Weights of a small transformer language model: vocabulary 1768.
MLP neurons of a small language model. Each row is named by its layer, matrix (gate and up: input weights) and neuron, and shows model dimensions 0-127. Each number is 128 + 32 x the weight over its row's rms, rounded and kept within 0 to 255. Numbers have three digits each. A neuron's up and down rows have the sign that makes its largest values positive.
After each neuron's rows, "fires in" lists the words (lower case) most often at its 100 highest values on Wikipedia text that the model never trained on; "fires on" lists the tokens most often at its 100 highest values on Wikipedia text that the model never trained on.

L2.gate0:131140130144038106109142143128073174081111148102149145119151100163124161205135152079161172143134108077049159133099081102178109109108101104118124118175144116095111081098107183126081112086132095183134167111201160219171199152144114136133121138116128089140123154178133154098136123151148095143118134101092175149161157121132145081170148114108113175118080137110108114129097139126126131172091
L2.up0:134203099131148118140134102134150123143066082021190203103153109121140165128089098134177130129088101078085093074157102109119140119126132129117147120100143120167113137143049140148108092155097159139085109129080081113089097145148188138059124101099133130164120113070125129121177092192187148086181148167126131131093196127099149095117171155094148117127157172138104151146107149094125068099094
fires in: "total", "species", "family", "changed"
fires on: "ot", "ang", "ae", "ies"

L2.gate51:021149103122144193078069124121117125147106125101103156127125110095141123150104136105106129158096117112123071099141132162128148171148146143127108161154148165104129069140114105178137145122141126076102125140179125081170148115137142103149095107093181129156116139118094085130125108053118118107099138194118111101126152103116149135113112129154120154153123136149167150186160161052136058160144
L2.up51:131138122165163150158107073148117067152113096080086124091197114150122178099150125122120116085096106149166121106100149122104109087162143167154162145134104154130140152144109117105120129091136164092147168156137147150084135093169158150064146122102116118154132143068154118157145149101111094099158092138132104095103140196145105099097088118157161088125099178109124146187164169078109067142105
fires in: "such", "producer", "produced", "process", "it"
fires on: " such", "duc", "cess", "ron", "l", "t"

L5.gate838:168126127114119122123102126152072163107164105159179136134084083151177117089090165124175182122173145138150150127151130093149089123113123110145123103180105134142077191140149110069188074142166167068075108101139150154128179181169105143109100117080178115133058098113110120131130117050141156126148100043122174107101078117191136173106065108101111111175131171160165114110139124112092199165167
L5.up838:138075155163151101180073128039131124101091132103122131155129165111174087084127093135121111115134116161112157162098124127109130161139169167104185117124124206123118154108111134171148098153084143163116158142069138085115204078171136073128110105209098099079110098153158157092156105080090126168157124124180159108135132085147194091093146133135091166107188141083105085040147127145094074088176
fires in: "is", "are", "will", "be", "does"
fires on: " is", " are", "es", "ill", " be"

L4.gate126:110115130149155161162071080102078118183142122140134166123098167144148154121128156180116093114131151148141120082189104156171134109054114104123127122117144167122123107111115113104165135051147162167154137043136138123128076114188064085161118093061121143115174063147126145134119157045136025109170183163104077142152098202132113133165144122097098128121116109103104168143138154110100150151148
L4.up126:120162121088096075102114096160125163111089140112160129088145164164125121117165122122147154110120114174122128069182064137123175166137149123205204165114154059110123144111163075141147166068095080138106136146124153149152134122135117120143106094129112141117109147143045139131177175138127145097129078182112128101072148105113181068157066062093128128098128096172126141154087099109177192113114
fires in: "who", "place", "she", "southern", "female", "velázquez"
fires on: "ou", " who", " place", " she", "em", "z"

L5.gate423:163171141216155077100166141144145088153152158117139149165131158137178101115139081111072082151097165112141093141148091093160111136110159123167140081079117104127112113159180225139112085125175171078132118128098162158139134131105076147103097170063174143069113131117070076145145115085171158117122148132143131134172164127099132107114148098073142119133111135117077144098154179179140126072081
L5.up423:215095102100122154108145198165128174157077065151141185127150127148131080128111177174183090114091107108108153086079116172093170152122177102171128138131156108120162077079147059164177148102088105106092153091110164174123133094135133119121145168150165135159139205130167155133127076066092108132103128095124130140118156142097070174157126130179132101151083150122194123098136115109142104090115
fires in: "to", "under", "time", "over", "of"
fires on: " to", " under", " time", " over", " of"

L2.gate460:149125149152128107128094140124146203125057152096092125253148100147131097080125113120114132151104120090163140142145147140118113090143146091129141098159108104092087083135103133141176104135102118154169154122114091132125077136159187087109166155172168143105123155127131104146126130143136094077057142092145112174129108124087177120173112123098123175121146116077073145149114152118197086151127
L2.up460:140175142110146120116113052123187132128164107150117188108105115093115142021105118123112093186111156120131133100158124075149155106131141119148047096164121113154142119091115183144139157122159143187134125186123215122154135109118121141207109096122144152197178150118168124091130147101121098098115057156079140129154081140104125157167090119127159103168115097112149132101152090098173121110112
fires in: "2019", "2012", "2010", "2013", "2011", "2016"
fires on: "1"

L4.gate825:139132137176189145119143146163138168134175104125078129138099129117137158159121155092114132037152140198122151174105129116162100084117130103165112142173103116142065098114149096117121159104123151087150166120154127135120138119123146143091151158043128126177080117105076147137180149108124118105128170135099132051141112142145125098136124107111099116130150089102147152138089125088133117118073
L4.up825:068146095165147161118136116123088130144145090134142128116142122069109094111133158093182115153129144150158116139089158142150203160095023126079130177105158226140126138156104103086151091102082119105155068172095107121129139130083128129156105180148122149132154101149133167172110088076084138135136137098120118120111148153136087153155114110109117106133136084088096090124065098130086161170114
fires in: "to", "of", "from", "promoted"
fires on: " to", "ot", " of", " from"

L5.gate278:137103225136126131132136115094140106091155118126149145087161165121115152073121162119119162075139165132129176226130167147165178123082086146150129096192127149104110119132184121113144136098104095126111075165121097108126137112122123167094187117136091103120167069212107138125138138083181130092100106105119169140117154159127101081115100128091074043182085139102145133171149204082186119134198
L5.up278:172080107114158113091126106109149110171123139141118129160127155079131118087131112128066087109128107107104135165168089150131151167179091143121083034162128159142151107161075139126133111077112153093122080190086111127156129207134087113144120083106110113105168157114091145069144141083143091145128101119154125134152126109104050115107155082148163060120165192161120115156138086134140117139176
fires in: "it", "world", "star", "italian", "washington", "italy"
fires on: " It", "ar", "ash", " World"

L2.gate379:089138153119086153119101071159164142082168122114146083197154108134111154104134086116067136121159093130082181103123036132143152090104134146178065174098151148102154108136117146139143131167134071117095147168111136098163143139180183148116144147174163126069113106100126129128120140107123104104122111135146104166099132162105137116143162130155104105061175138157176102106153173151161134133112
L2.up379:126176138100078059087145143151086124141080120115118182111159122168118144152102128117091099159175107145124164144119100093164073144064065184136111088127144079100201083119141137199107133148174162126139117119176139118149156090109140128145082171171162100088162134179140138108157127104106112098105153136146117135192089115110153135123168092163073107186148199100096133113088115160157118141109
fires in: "also", "included", "include", "includes", "following", "show"
fires on: " includ", " also", " follow", " show", "ap", "ing"